{
  "d_model": 512,
  "vocab_size": 30679,
  "norm": "rmsnorm",
  "rope_base": 10000.0,
  "parallel_block": true,
  "init_std_down": 0.0056,
  "optimizer": "muon_variant",
  "lr_mult_o": 2.0,
  "lr_mult_down": 2.0,
  "beta1": 0.9,
  "lr_head": 0.0203,
  "schedule": "wsd",
  "train_tokens": 987700000
}
MLP neurons of a small language model. Each row is named by its layer, matrix (gate and up: input weights) and neuron, and shows model dimensions 96-351. Each number is 128 + 32 x the weight over its row's rms, rounded and kept within 0 to 255. Numbers have three digits each. A neuron's up and down rows have the sign that makes its largest values positive.
After each neuron's rows, "fires on" lists the tokens most often at its 100 highest values on Wikipedia text that the model never trained on; "fires in" lists the words (lower case) most often at its 100 highest values on Wikipedia text that the model never trained on.

L5.gate1224:131117084123118133074097122165089114150122141194052193163111096110165138081136098106123141121161156133112075141103103138141157135130154216075139102113119146077131063167071186203096156137125102139161181169107113128172119142166144165079119102153129105153066138122060183137127142093143152106103091133076166106143093164113115084114197118155124129144099143102152098112120186153112129101096091129138106093098101152119133135126108156168128103081145146131144102167106178127130155107160036105141175137163149110146106097152145122114160113122139144110134112122022085079073163129205116119171140108107065148104119158117137205101113164044109110105154104211181142140141126139177137120138173136130112166124110090184090210165121132124145144095091129141174112162157098191115123119152149
L5.up1224:093097128105167076125156118040135105080125150013125128107074137157131074153080172089177134144119100109138099099126130106054100148091095153119091098096085123081133100107172137140130127088125193156112153087109090161152128141133116122109070175097150121127088128104141119164159148106147124145137092088182219205123118119125125181105095131138097168134120183178103133111051157075086189160128125176044115130194075170129100143147132188150139131161127114136088107098154139083075190108113081082128153199149172108152079097114070086121116052153142134137169086165161149173088167162109170143116142136165117088140048139191104121074088100126137105165152070098143122121131117156118119142179139096142141129139113178111089103121065114107090116133110172118119121166134107113085135133152143
fires on: " is", " will", " may", " can", " was"
fires in: "is", "will", "may", "can", "was"

L5.gate527:157114113145108142105143107132095097123115162103131171048137131144157161134122142164118069157113169125112061142044134004159134124139104133129123104146128062155103082102140106185165104106169129086192119106226115104140108136138145142125084112168157146066173124116086140161078159086196160171105128088119120099094101092113042137176127083109173100103081127066124169134082131120151131120135167138098098098152063134144151162131115118168112163103168159094139112126121092130122101180125084110071095100163137100112163106129157136136127084122118129145095140084127173108168175138167138142124166103068068116093133111096148083070087163107107139145177058142136108045135131126164157095141122148164161146072171119139121097084114104124164160117133142135166142092141151131156109150166058
L5.up527:116107177108097137117142090108101081134082121081070037148069157140146166159111124158134132133181107101122145114126101142100122091159163122086172183176138156107110148111172067081129120126130070158151130125151136128178180138152111082139090113159075106150114164114102143192090110091145141067130150088081154151150106147139080137114136121175156108132098128168084130135122151154168129130078131142141172110113128136131141158026124101138129152135150147150112135116158126130147135169110141122134102104152123111175104151165168165086161120134121125219034058184112128069137091061075136140144099094137131140091149102092127141146093132084141109102100139111085134121152130090190145158086131141145192104145116181117141088178080132112164146119129168095066097122161143196156096134160142
fires on: " are", " a", " held", " an", " is", " or"
fires in: "are", "a", "held", "an", "is", "or"

L2.gate39:169079159059158108144102131112152114098061082150154104121138121188087127105130077112107086135098193156132031116134165155129154138124118173091121131139169133150155174157119132087089113109066104108108145157139153125140102175130168128128087132106120086194108142155107125152132141125150092113090167139140157124100104164112125132182135126141145027080172142094105147101154079173140151078086115126159127108128115080119166140088134150133127144194130154049032101074201147154134080164136121141182134214112124141120086127134137184143093081133142168141119176143056182168082187138144121155160142094116183129102124156136118143127093142135168143095108131109119085113118098155095152091120075147135106094110174103136133132139152131133116151126142173115139120151141121085222154094172159
L2.up39:115079119172119120132084160135118110095161052167139115124145111146080139090117103156166137152106152119125122038116160131152123144061168129102128134129152099100137080130140144115124153110103197129117141180093123164205168129169116121097160142122147094110126134150074110125120173127144082147135120115125171105038156129111175087120066066132084169106129152169138158124067138155177137120077177114115147095134150120137113142142078162066156070143166101126141145118074137123136110115107163146098058082166138216104124128114125106158194122061126179082107112116049162076196150129145079129179153171098114085145085181068114154107080103175177127113126124116125105155155141118110149096115078151108172181141139143146161110098110117099107123148092180121104166071115118087157104051114175
fires on: " has", " 1", " have"
fires in: "has", "1", "have"

L2.gate256:134160119061176149118197136094096176203167132139074121168159183145081138167137167125132133124108125144148133166110072165134110100150106115127100089164123056050104158126113151131173148106120159084160144181141159143122135120203141108112092127120106120063146094106070121107120125158103140115159132163127113126133102154161086134093152090145080144125102133115162145119179100135140136080172158128104088135091193103146198147146138109155129129133094113111164167134110156096120082096144132125116081124208106152102142187194145105109095171106147144176174092200103126089106139152113197139090112136112134107120163146152141125106161116170100107117091146151138120191096124144091134186116100208015067130159104134102184183102166097122129143126088131192095155133095157112151171077134087
L2.up256:181142100122173119150139135116104171195098127176125084115135155133135161137130164148069079081135131110142137150141099126126121219142077147170065179131102079148142145128115124113181152125122174119139120099141166068111115112148159148142139124145104060152141103095108167112142146106208117099129156089087156130157126193165083123150122134123165128104117134125191090129137080123178067101130136117084074088142152194135192122075179159167121108081126125093135162136143115120092137111182181152173093157141098170135174121119165103203107098111099114147134168161129128074129112101154044104077135171120137135098106119133134149120100078139133167084159145108162117135193123144083125177114123160165065119103111055155128084065087081112132096100167136137109112120105098125122114103151110
fires on: " not", " no", " ho"
fires in: "not", "no", "hoof"

L2.gate864:154124115161143117149087168172075095095146084142134140090129132186171172103139119185159113143089124145129107111096153104170155105160138159130135128159143113142120100089122142153110167145096139173143182142135098075158090160117049063130074142100117109146123103157134156161149180118080110150123115121132127084185102144082171173166156107110130122048132141053096142134129094121113120102099107117119136077139148176152108121127156086148069160142083163150191124113110160048167157164162123099104084106045108135118163103094143164134108168181135143109124162147119129081107164086065129139107085136064157145126093133108102116174139128146099125143172129096151088038129102156163179110126132143140154087183108152141060124081115158106115084101096115160127113111144140086173128149183146
L2.up864:114189116147145108119152152097163126149142127098136132153107070202172119103117150130103141129090134170137150160106130098167102130139066144125085167136100130200157105113132096129147151159170150101144171139110074143076137153140156111097142053129112161127115162109134156111145170102127125089080179124145145135097124146114141134121134106161158093154188121160090132133125071149051180089118141152174103193086144149109165151127085127097109191111141135124148130170154108153101156148154124171122134116181138067105172147123073086146162146088105128089126045122085126119067161091094096142119117111133146137104138121106118102109145160139155140221171114137076111079129162119184163073130190136142137168084142125173145099132120091096141170165179140101129168136144152122116127145168174
fires on: " U", " Russian", " French", " Hungarian", " Czech", " Croatian"
fires in: "u", "russian", "french", "hungarian", "czech", "croatian"

L2.gate1234:187113073114112176156164144144151142112126138140153131124120125148150071172054093097098108176097168145129113077117149158098169083101089135140119111117166156071186153109112112140140074170150124148106152096161139150180064119102092103097183101135160157114127169155121107134169153123130170049153181099129147149093164061111091095146164182142163096038091078151141172088178056127100117122128117103089136127097095168095077123097126129119072148159146108142112116141093091143096143166151117107139183100057105118128089134100169147145153162061065141109115194170171171129185109102114133149103079122102157137144136112102135110175175132103101134142148139081098108116140120058107157147172112077132085090069108118098114089156116096136096128129156114084142128081142127112121102125075132
L2.up1234:125091081099094204018140074111172162065149134169146106145159128070115199118120094174155139165127142105087160144146101122172151076084138167135125023150110116162109110137072145125169122191169128142183114075097087128162045154083088154138127128179135136142119168110144148153110081136113135109175111134162119112118135130066135103098178117095080165153162143127115125086154214075135122116116118133138152195137093103118170126163135211135084148195118150096105105156096088096136104095125123072187073143123107119092084107169078124124110123167097140140159143135127138104128118165142080209110127119134140117095070116128147146096141160122113105095128118119118124093145153133145145139109132161148105139114076164119112091092158126092173123124092108108138120129158089092178117097133085
fires on: " to", " To"
fires in: "to"

L2.gate155:136079153084172143129120143096160131137123199107066144086155112100145117145165162118184134148174164115165125148145180080104107111144148145105119086135125029097160140121159144188162182131132106066159129151115143127158154106102124116141020112133121068087138121090094105174120159155094097137045114185127078111121178123098131124192072136123129194120109088118141178110142134119094095150145129036170091103111022113150113096096180108139119118155106148083129112169134166067128151128087122148071169121163098192128137139092145062140119133108114182190099121108120122116067108125143197128182150103132121120068113160082097189116110142113110124112119116107149130088126116134132160183152119104114161115120097080156088105111087183107149172126108055128116083147164123203139114126098159
L2.up155:161160128134175119153072083099129131125140145150134124151149080075131116150136150119080089112166157174191159097150127173169084154121102116195125127123162100099175128135132137133105139180088161114125107116129173113062164118141097173080096143096163131081094132111116108115141067075178128126140112145104105144127154098092167165082071162131142144119126061167124165097101155101095084166102112138091073123138092125106100156130143132119101125095123121168210102126071141106143188166120130119087126171121131113156104170138172113171092126085138125143117081122152206132137147073131134122136145066119123100163190120115121141129162128103142150106102128154138173117152086119092166121100135083134164071143139113163110128129089119148124141192150104101068119088203101150094156086120158
fires on: " to", " can"
fires in: "to", "can"

L5.gate893:139137081121206207164106155150054047132128110115169223125129103156133086159112129110084106142116134138100140164134116121052164102150082127115179198103136152114119152157070126175155075141129149128129122170080133101130130136073119153155132139156168127163135077103186110159097164081075142155140138130154121081130147173118085155139137105153151091131111121132126093069182152159101120115182129114164131112136088221115122110114102165171182157139125168100104122066163129150126093101183119118141172189081102163088119100123094186138138181137104078170124077053115076105154119092130161130129123164126133058088144133156114121172120166160110147155120137106194117063153119178112171115113119097136167145156142124108078163190143115118108116145069058171124128183124161139165146092139176
L5.up893:160098114118142105158115153078180050164151137141159152103111127138145060197088080081146129121143123182166072094103132141200122100124089102171129052099172056110136102146117137128115138151143130147140088167076139088124132065173183100121125126124114094067130169108123136071087173095115080141138145100139119145081151121139159140111130106154133109085105107168156134103185139109074170186177174092059115074160107148109131155112091139111150094152068154059115143122072160082109139128117141160106131144118163164113172124122083119112088150146107122105193181076055073165119141121057094170129098189156098147166055152106138140110205100120122113125100155185117090089126123120137147181149112111166160102084118147093111118135169164127170148147087112122148089136156130111121123154116124
fires on: " had", " have", " not", " has", " should", " must"
fires in: "had", "have", "has", "not", "should"

L5.gate1236:138150143176085133088103107102126118125153073126149111133178114137149111138177176138118206187115181102117044071132102157207168105141160135140112126119137061155158093137105170174209133161127180148204079124165093111106128123177108137164107140104123049145104133151126105166213135153146233126143083063143095129086159127145148117117172113103129155149132138153126082143149115135095132023131193094139171036117089181154137162123136162124121090101140154133156090096128137125143115124126112138121161110137110084099142106173119106122139133123216089120124135080140076124137126172172137147125130131153125157133135134194094135136066126101109179150077122085111108151137133185152168139157118129100169147141193146163094135149082115155120148156129085140111133172111039162098154184140092
L5.up1236:122112080178125158175150088102108126120121123122091164105170120093163098175165090116129152134143125139126099153190138108052149102092124224127193114075107173137148149164137150091115085121169187174133167113176100160125125192161097110181193107141027067160071160156143189088087122127129156150174138105091168156153112144114069093105119148136146104142141163143113169120111099108127152121073172133139114148119089127163116131137107136087199120154165121095166092140107103156137102113115141169115194149141100091141163094134117121112164119172142091085166124122068102157105137116112106121144091114086147174130122113177123118120189191143166100097157105105125149116096162133130169117091154132099149043085169145125140138090141129150122149064082105095019175088145081090146127108147081
fires on: " 25", " 26", " anti", " 24", "25", " Leon"
fires in: "25", "26", "anti", "24", "non"

L3.gate1031:155099083089151103162102097098132138114137104122143087149124069143029126138136101149183149180107125104183131186086119152089152105089105161057183096121165123070169090157109120123117140142149104123119119140157018094095083144145148058117109162134110153119132079173143142181158141151165148133191168127172123109158104152106201139120160127114107117111143100162097156104139181096183124153126150189103137086143214057111115107069126113164129170166147104120180100143143141134088144160115138124036132102098093118124139116101136132150103146133152063183190038123116094139112122112152115134098137177126046185154130148100186113113125187158148095125151103077140135067132108074097104156077109133141137152149165131128141146132102142181117215189140070141081120097121146115111128082124107
L3.up1031:075141138101139126118081099143123099131119080127143118136145106132128096170143093135146110057167128122214123134131089116127181112184151114161117153106155174189138102187116142083154140129114147117162111149142125129189197190147103150077197160117128157167151178129127096140163153080159161102184105141146116153173134133089124069164176093086096158108145108162145150092148130139173091101130182075105148112120064130140084125161109154115115138164146159160177100095166171107073102099134058095158110135139127118169119166117079131092119114092129135127193176086103105120118127126132093127126106117102158178147111136128112137118170106081124121119106147153150108128096137134077187157077119127188104170122073103117175143112166123143157161096104140087096167150166172140081129144103118
fires on: " South", " New", " General", " Northern", " Southern"
fires in: "south", "new", "general", "northern", "southern", "generaloberst"

L2.gate1034:114113108119127129087198098208125114090111112077069104116159141063131168135174176095047161127081139076116139142087116138171144060151130166130174086060072107142172111152161136121127108188113072117148119157087142126113141151117143101151112076154125144113084125101161120116091127108142130145175104124104109119074167124128131122167169121139059117098100133149129129131084178179090157119154141134118121146140149137132085076194092152104166070155126104109153067118164058147121180109102146112069101174167160123119122047113087127131142121154182114123121183131134154151108147170114094078153095128115113109158136131166128095144127179123139141139176138073097092074135153141107102159158118191129159107116149083119161094100171175161173074098139153106082174101191125160142124146126125
L2.up1034:143106115163129112142186157062177110141193175103124092141136108116128118153124109098096110106122130122104107151127094133076054115157106202125153123102047138144124127128150113132111138096134096172142120123109150120103083180119114133136133143087168137152071145119100139115104143188107095191148072128097084124088119114178108078114098114109134134121077137118112054083122139151141182156154130108109113106109146082164114162125120101157134150172091177100159139103169106116090091117112065118132216145106157101159130110063089177115141115185128082118111117092177074168099126116141136102160100095129170149111129126126144071055177151101145085177141101075135154104113088080084164067159125166148093138152102085163088102100145135142136172113178182140091164144108095152101150220084136
fires on: " 25", "19", " 24", " 18", "17", " 2019"
fires in: "25", "19", "24", "23", "18"

L5.gate172:128107158099134073125117128097145059163160123116166125092124121099093080132167171195141161122168093183103154114107134186111160118137056157106185088067166160134076107120139122161138139092077110196166134126092152108088166112146153123108169094081165146145077091106139124120141117122111138144102092106076148171104176076109098121179115095101097131125141137149158140128102193130141134160087142117129142134133160154130137091097100149134084116169092156146144125156112172142171169179085094145144129151055100120172179089118188112116169112061138189130094110120138155142111087123072167116088205120125093112142081098122110144164081209054136093143164156133173091065161159135106100201113146098136137093110124114152090074129143108148114136139056138079125091086131162139140159183134112
L5.up172:126165097120091143130157147084105111174113124107146167105089159129121144083086134138113143130127148078122076132129166154147096173133082184142162126181117164179160151110183148171110120156116128108146114083103091183106128123108143110132144072200062129153117125110085161127099157106075122112143150163202144078157137174169146111092131118136133116111125114162128184173122145092105119144122099187141167166110132150152103098165206191080157175163108105121148149124073169136125110126130122073128112140136135107144161101175142089104186132113107077098136107088104052085109068083115166084187143126106125169077121152128107093171123128118156182129165060146104173152156148117127082091150116074071090098110110080163097129142170097129191076095155134153099110155188140155141118146170170
fires on: " British", " Scottish", " US", " French", " Serbian", " Russian"
fires in: "british", "scottish", "us", "french", "serbian", "russian"

L3.gate837:112151155152059107139182116064092149142126173087145062107181152169095136155116159087105078082091124111125142226124128142136100137134133102085050096079108110115154185200153096133099177133085130099099116075159146106122098113103069151129057134167122076076128146069131164156090127159116134168122144125132134134137107091119178197128097151106146115135089127095122120098147131139112118091153144146097126103187162152101163083151160141116132148190128176090141135116087100078112069124168118112195058117140125134160166127106158117091120100145109170137120150127010129130119099157096122041124135126098125063140098087113090102124105104094136191092113094108091058151124118183079146185093194123117115102158137149120140139129096136156149121099114098153085099168097127182053106183127117
L3.up837:111101110138181109156181115146129174155156180160122111099170115140082121161042098062121062137148119090108077157049103122094111146149116082050141113135137109121135093132126052094129153136176105101100115122130184111122093115107111111126031115175154096098095144108164131143091122102102075124103135141122110090146123186135144138112104135102110103091075107081079105102098123130073188079124105140096151183135153158096206148152070061096121182161125168153169127111153153164144116137091120103137129137124125104171158145151201165132123078182165082138101150164133182124162127066129165119085168109087139114141080104070071085159113170101109161080139117177076122144144102109129141173152119207115126144102084109085139103083137099155165170124123159142171133110127088135122131111136126
fires on: " No", " a", " any", " no"
fires in: "no", "a", "any"

L5.gate1217:158056132116132148134121118195205147088156137108101057159176177177184095178069123145150196145126132163179120104112076115124104116106091149070084183146119104141143152191137064074139113144237184132135181126184127127158203152149125129113124103106097156113178131086131158137118134128117102181096084148154117188134153132136129098126139133141130125115157172160060132097083135148093098125099169152120206128138147124119126122135101175089143216167117197129148145141147133109098084090166138164091156136148125124083165173140192142081199193084134100126108085148182143142189134189169180100125097120096115149174143150184106094109106164092142139138107063189114116120091187089155106108063141137170180134116109096124090156137101124101092157118125104101121104095133136146087081101119170
L5.up1217:114133123122152143080127193158107092080154155170193146120131156128079123136125182142103153116136166137163160166109074105184133113103132154095148202158088119148132098111061140130106126051140136112137134159147157125134137180174182162111083105144161086144122139146127172113112153091152154164138138159148160173110109131120148103153116166102155106147111137152137084106167130170178113153119100146171138110056108102090126071121132162132072146109103167125102116141095081120095079135111161169120103148157108131146083111083155146136146121100143146184056122155116045155173109142137134165124108147119104085077139218183103086107116155166127156145167155147131205183091156138137088173114140079182123156061166180117126117117097180134072098128142099144133142100070139081104112127090139
fires on: " that", " this", " those", " German", " Germany"
fires in: "that", "this", "those", "german", "germany"

L5.gate1155:122123112081154209143160127120163121199173172190128143147123114129069107126108086077158091129143110134131117189135105073136127138095089156124124117172156117131120137113130098140167085122142144145135133191115132131103172126160084114172200154125175093166099185147130108151091164081148145088137079110127168192150126075096118106107157139193135169122185143097166077097098116142155143141071139134119136126158110125129090062119095129150134152153154125185098132178123144113098086197148152195126183148131111111074081145179111127108102121121133148124169122077075101093139175151157206202120080146145116165096085152100121136179118092166131076134148145158158171130094094164085053155168183134158126061184111083165103133124124090104072167141122135040156082139120109136146128114135127
L5.up1155:068106083133116049208154163170114100153088164105098131138092172085136140105173123094130128146087157070115083209130101179099117118137155132081080167138123128186151081155106133142159068101143131120125156141167113110108182124181108134144135124128134091111143110204127130145141138078112088141124159140146173160217155082084074151114082162175108110089057098135148134119126155120118116100113097137152130127147148129132131093137134147165129135140092139118118119118080151149096184111139153156120154175152135167112126102116109126123125099165115145129124088157125099153108153095176123127123108132154151158074127144128180075161105131125116134173140140126157192156145148188177120168132103055121120097145051161140095128126188151106141123088096067106135130132085084138065105168188161
fires on: " was", " were", " is", " are"
fires in: "was", "were", "is", "are"

L2.gate703:115059143107138141083157124124133114118156154101175122111144232192164101119173145049102134172217079151104173122140113140146085157114113089205189112143068136082131155094100189114133131126139128126115104140126161189148139134130091098102105138124109157061092145146123178129170136146122089140182176122153155168147149133141115066108119109101084203124085120118148182119068166099134148112168107105086167166157146159098071113129123075130124089096134103099098105169102147144152093142173142138116142114082134121116153116102123092125144105071141139156164084172111122137153107130066170167108089116181136119201122123116036095094126091157110115139145125127144130139122100130116212181124059131153115083103171105164107088163140155186110139137083110141100167102115114097067170097160166
L2.up703:154143103123124150051153135164157149159203144168117123180139075139173092125153132044149114075135091102081093057107140136134145199127117119128108124158132105125080150176096138130103114091133117102142129136146113175161129112156122139114069098083104168127049088098193156137152099125083132101161177079126143139132138104129110137117101153082120158106153123159098113150168237129133139161135098153117147181108155138146116107103147146138112142110126153166124188122202129141097045094143130155150112086108092088097142076144119129149129182116107152078105122094161118071092176155119138139114151169144112155102169091156140136145116123161104151108140166229132103096167163111112130143143172111094075131117139120049183100115102136109122122138068140074147164155138161114137123133141121
fires on: " to", " 4", " 3", " 7", " 6", " 8"
fires in: "to", "4", "3", "7", "8", "6"

L5.gate17:112120140071140091134166112068111120182063133175112151071100125113103153098126139128136167141119098093110168179143129116140085127098144089113133146192102165137098120143109186148115107080157158081127141147143148110169167121156154144113163168164103138133128116140089083114124172135117119138170122086124148159118079109152123112201065188138144195095116169139091179070123144134124127135082102129099058129070119137131133094114123131152088083138140107119116166075136187157137099061191115129090155147152213119156135082135101131092166094138164179136108130069040151085056189096120146181171165120151128114176106105174143162132114168144152139152125178163087045135182122159102121058104117109139186147220105183113089079157147149102118148131163133117138123188126104142132094121111103
L5.up17:059152100183192161166071075101094098116165181075137149112148137096143141103099061177167129111126075125086192096092163175206130096130130110150090109097128144089168126129210104129102111213131092114108134123123155072124128144130103147095153170142132166174115123088168106091060129163145196087067080113135053153121142128132110093159097125182158056116083178127110102130108120112151110090088104177140111124149208140131114154061118111086140137120133096124071162115153132149091135105123091126149145121123115147100097150165142119101128111117147156108174080136169131118095138102198121181170127144101078152116149150086129145123084123096129154129077102129085176119117106131162110065174109144134125112066149115073151109130098102067107132117058070130128114103157177097096105067187108
fires on: " is", " was", " be", " are", " been"
fires in: "is", "was", "be", "are", "been"

L5.gate538:111092139150091143083138143032069163129154104131056113138198097159154141136120049120106094101139130074149121154204142078177095151176175141140136099192110147153135152163082153129131172169190160079135116095107111084147109141083142130131102090141086103142072117109129137142131123165154136109114166109091062111153133088139097167065136093133147134109133146087152170158139133122095135134069094119127062125164049170104064100128168162097123180099120148124167115122088092158099127135118149144197175117176106072079138165130070114119144150125144085145121118119080119095089120070121147143116169139120124106100155172134088150141089132154085132133112139101057132111215146171176110090149139185143216140149161089118133139091132081122141089147108163115146108127136138161174173116142091
L5.up538:110105089120088206204136177123132148129142166178132126135177126184145118093076106104090087141128104102095116143137155076135135125099113165090136130106105141148164090148093121109136135130137169127084107095181104136185128163180138083080135165154108199109085092134060156095082155092168096115137126170195124059168095192133094159104113088102152158109049131124179148112133133165188141090109164100155107119128110140085095144082097206125048117097105194115102105169178143136104164111159108105187109151180132129162164161112109122108103120100038145129145148127105141091131067097158162122049167101136134138087096073137148175113096188093149142180147131133140146116137098140109134136160138134082111198087077140081138130089130116157158097134118090036148187098119106091125120096135132
fires on: " a", " no", " No", " an"
fires in: "no", "a", "an"

L3.gate1045:084083116141158171104100124084176118113145143087102117113161118107132095123036127153158176091120125114165141108133142100124105124078098132201102115099127132064095114121125129147117129097133087105127145165165113153096137122174103151168112076114164102131137123113168112189114134137091127087129110133114078133148112090138154145112064175054123122120179125136130095143150138152127091137105139162169134158128072096171121148097086079171150132128083136161124069126059160156100096086073169145173076116130129097140112146113122151149137116107120100156127115078124140097100130123130122122132151153113089134110115119088179253156122150160090126208130108154116123094106145134117143103147121115126156081129124173129128181111121120142167120196136104115073082127092079115084076101148114
L3.up1045:083094146135114129121091090197096216126152184137075154159163135099148123140058115123152102133127110101119133156149084120154125118153107162134138135151114115099115114164123132187175156090152078108135098129206172186108072098133106120135129124155137141086053064137197159191132058098104174127135126132074091113118122088186187104161065148091137191177095077138115125092105097155145171116124099137119105104127152136134139173143126084101124078123064108131126171159115130102055095109127109099089201088124091181159082148081090171166142105115153108175179160107123113177131170126080140132176102131173188177099161181109091125121123098139156086138130087107154055104080125088108168120168092077106159126117144103125109136132130069148147131116123139140095084151077097133164116088166163
fires on: " to", " forced", "to", " should", "nom"
fires in: "to", "forced", "should", "nominal"

L2.gate1027:161116113136133141081103122117134110153162107141156137117133142110123158116123159157165105175146078130110139141088121104136109109101186092056184128139146112098139138091155144129129125121121106144155147117152187145071176127159161132144105116170146140169106146151115170181101137116099076117209173149145152147133103128144088112134167138163164197123157124157137143131065174121071086089153164146087151206123146115143102115144136047158127101120146117161163198141096137112075176165100099128101139086109103128157084116142157123115135149126106127163089102155097153209118089105168115126130168191155096123154124168132126112139164200156130135073193155140158198132115097123124164096183148130106146092135127050138125120182115127104119120145142055152151102106100107079142149153128134
L2.up1027:139119101182028128160176073151156116090196117194085162151111104179064110083144127179104146156088129063148152142115159129146035149110126081115114144102152058129117125165120104119126081148142130101179067115124121121144110188137105112130102101101129115142081168106059147173150087139147114100205155146184117173157176119135105093125107138092182139100142124114085180169141147073124146122172149176130155090130138098108121196093143118152082127113109098154135177126138111201162147139074144180127139126086107142137178155161150173088116032088119095086126158170171090174096147121121133181115102177158099099155095123123111119134155145200170159145120128143137095086070059091149068114096131103125143088108126159177107152139140109145144106135199144138119109153091103198118159153212075
fires on: " place", " win", " lost", " hold", " losing", " top"
fires in: "place", "lost", "win", "hold", "losing", "top"

L2.gate273:114135171154111122175097148161143074134132063094228139170100128096136154124119071117126161119068118102129083084126135122173139125125171079097180118134103178075183142158141145141109144182173149171139108094124110134150105215170144117140111144110203079134132120173097203134079114156127126115093079130150093143129137088152123115117109133168204096073182165120092123114087105142164139109182127158120084100142104129161103130116134168130109114153133122154159097105109148134132127135137102160164138141104145110065198142141096152137147100129137117140129107142102134156103068177147151112126139114080175118152131117184078103138151104053155084137091069183168190176137180111166145116085124136150183134040165125132145131136156156148126116086143121166180138140093056107095112151116107
L2.up273:142111158084099155130144160111126123102162096121173142116123121129110112070133127083083134106146144145114085041138198153148169101123154119060141123136088138162147154133098111107114112159175078122152119124121113145137132164188146121200090147198140174132176143147100202064175140139099143129066124143159086142120086140115137094162157140143107153163136146169087171160140116117117140166093141143102084112092104136140054131142103119159134101148137112126120157156106096103174129089112151108124162155067087153094163117050116161111150081192121122131155104149090196151160171196148135150139137145149122086191174141111087144127125173134136135197170099183098102105087156100108125121112110105093145150075099139168111098136108108140097139090054127153097154148100137175142121159120192
fires on: " same", " this", " that", " next", " similar"
fires in: "same", "this", "that", "next", "previous", "similar"

L5.gate757:117143068100146141106152133110086092133081196185114145147124126103151163142169151106111104067126090116169160129131086103134119145046121104090120158129106092079114118073111181132124072110131135123115144159110096092142146102115141132075116109038125078088190070093127084131189132113151105162116101060062077172150083106130163147198148097107175111119178120113122147053152143145165119154094107118082109105098178151152157080141097134072165121116123157143188130100119163163118091224137156088106173201117151114114140128177154156089070083121166138115119149105096116155137114119118105181194169094111130100112164187093145127112067172136145072179135147176147097106143103124103119161142137140181134125138130109159150075134150189125168182078171066200168115135110146160135137140152116
L5.up757:096095123128135079159136126137086142155152110135117131152126128130101072112120084143145128126128081140133097105077117133125181139115141073127070113127108136173131131119140148121188108105154113123144089117142098170172078175081114148147102091142125118140103145102163145128106170098122088170165095080099150119120152087118150097087134099195143102123172170114152132138013110152083190145137134196131132080107114126109167125090097062170125156126118106146097121103149110188139163172111154128139118173146045084157122126166062095138080130182128153131089126159168186126162117124129071163092093111160121140109127117068071162151085074139179131123098099145112204110162097100150100150172201144119155119099132149164139110141139103076160135100110150147178132127081104094173132179121141
fires on: " is", " was"
fires in: "is", "was"

L2.gate949:140148146116207059093123146104160145095155108064145133153123163088093219087182177154104170124092074110150122156150157123129145195052100137085158117180151125132166101114107041065128094121117130155132130093211151121109102144153106091105145097134136071075145132111098109182117116068099137129205110141084152138114164076166128127096076142109098144133109158125171168113079080152021085172092129170115070170146119120127126140093132108167146156134129152178116229102123117117196087104132162165114124152120120138132111169089147161144138104096130153142119053131118152076117131142160155097115135146150091146162137114141109160154196145148139147116137116103102126201125092119128125093120118104095150115153108158113120141124122125087104162109132130164143090124120127108082130144125104
L2.up949:108105128135166085096103069111111153127160101167110125123154145132135145121131120170099188156097139096149096111100119122058191171119098105076189186111124089117119083138097106128062114128119147162159137090133137124125115139124116099067179150129105120118147081132138112140156114115152193080089114149115200145094132158169093079131150167158076180072129123144193113117116127068164126120137139177100164117170086100141142179120095121089110101117138111099139159134096155126144123089091099151168169131163164094071129104168110137153114094146138127079183083217155197110080122189163135073148129116138130118113140142143129130127145119121035152071094145147158157136140118145190145089115169109131144153162122157173169170163124144127150081164126123143159151191134124131119136101162147
fires on: " he", " lost", " who", " win", " won", " He"
fires in: "he", "lost", "won", "who", "she", "win"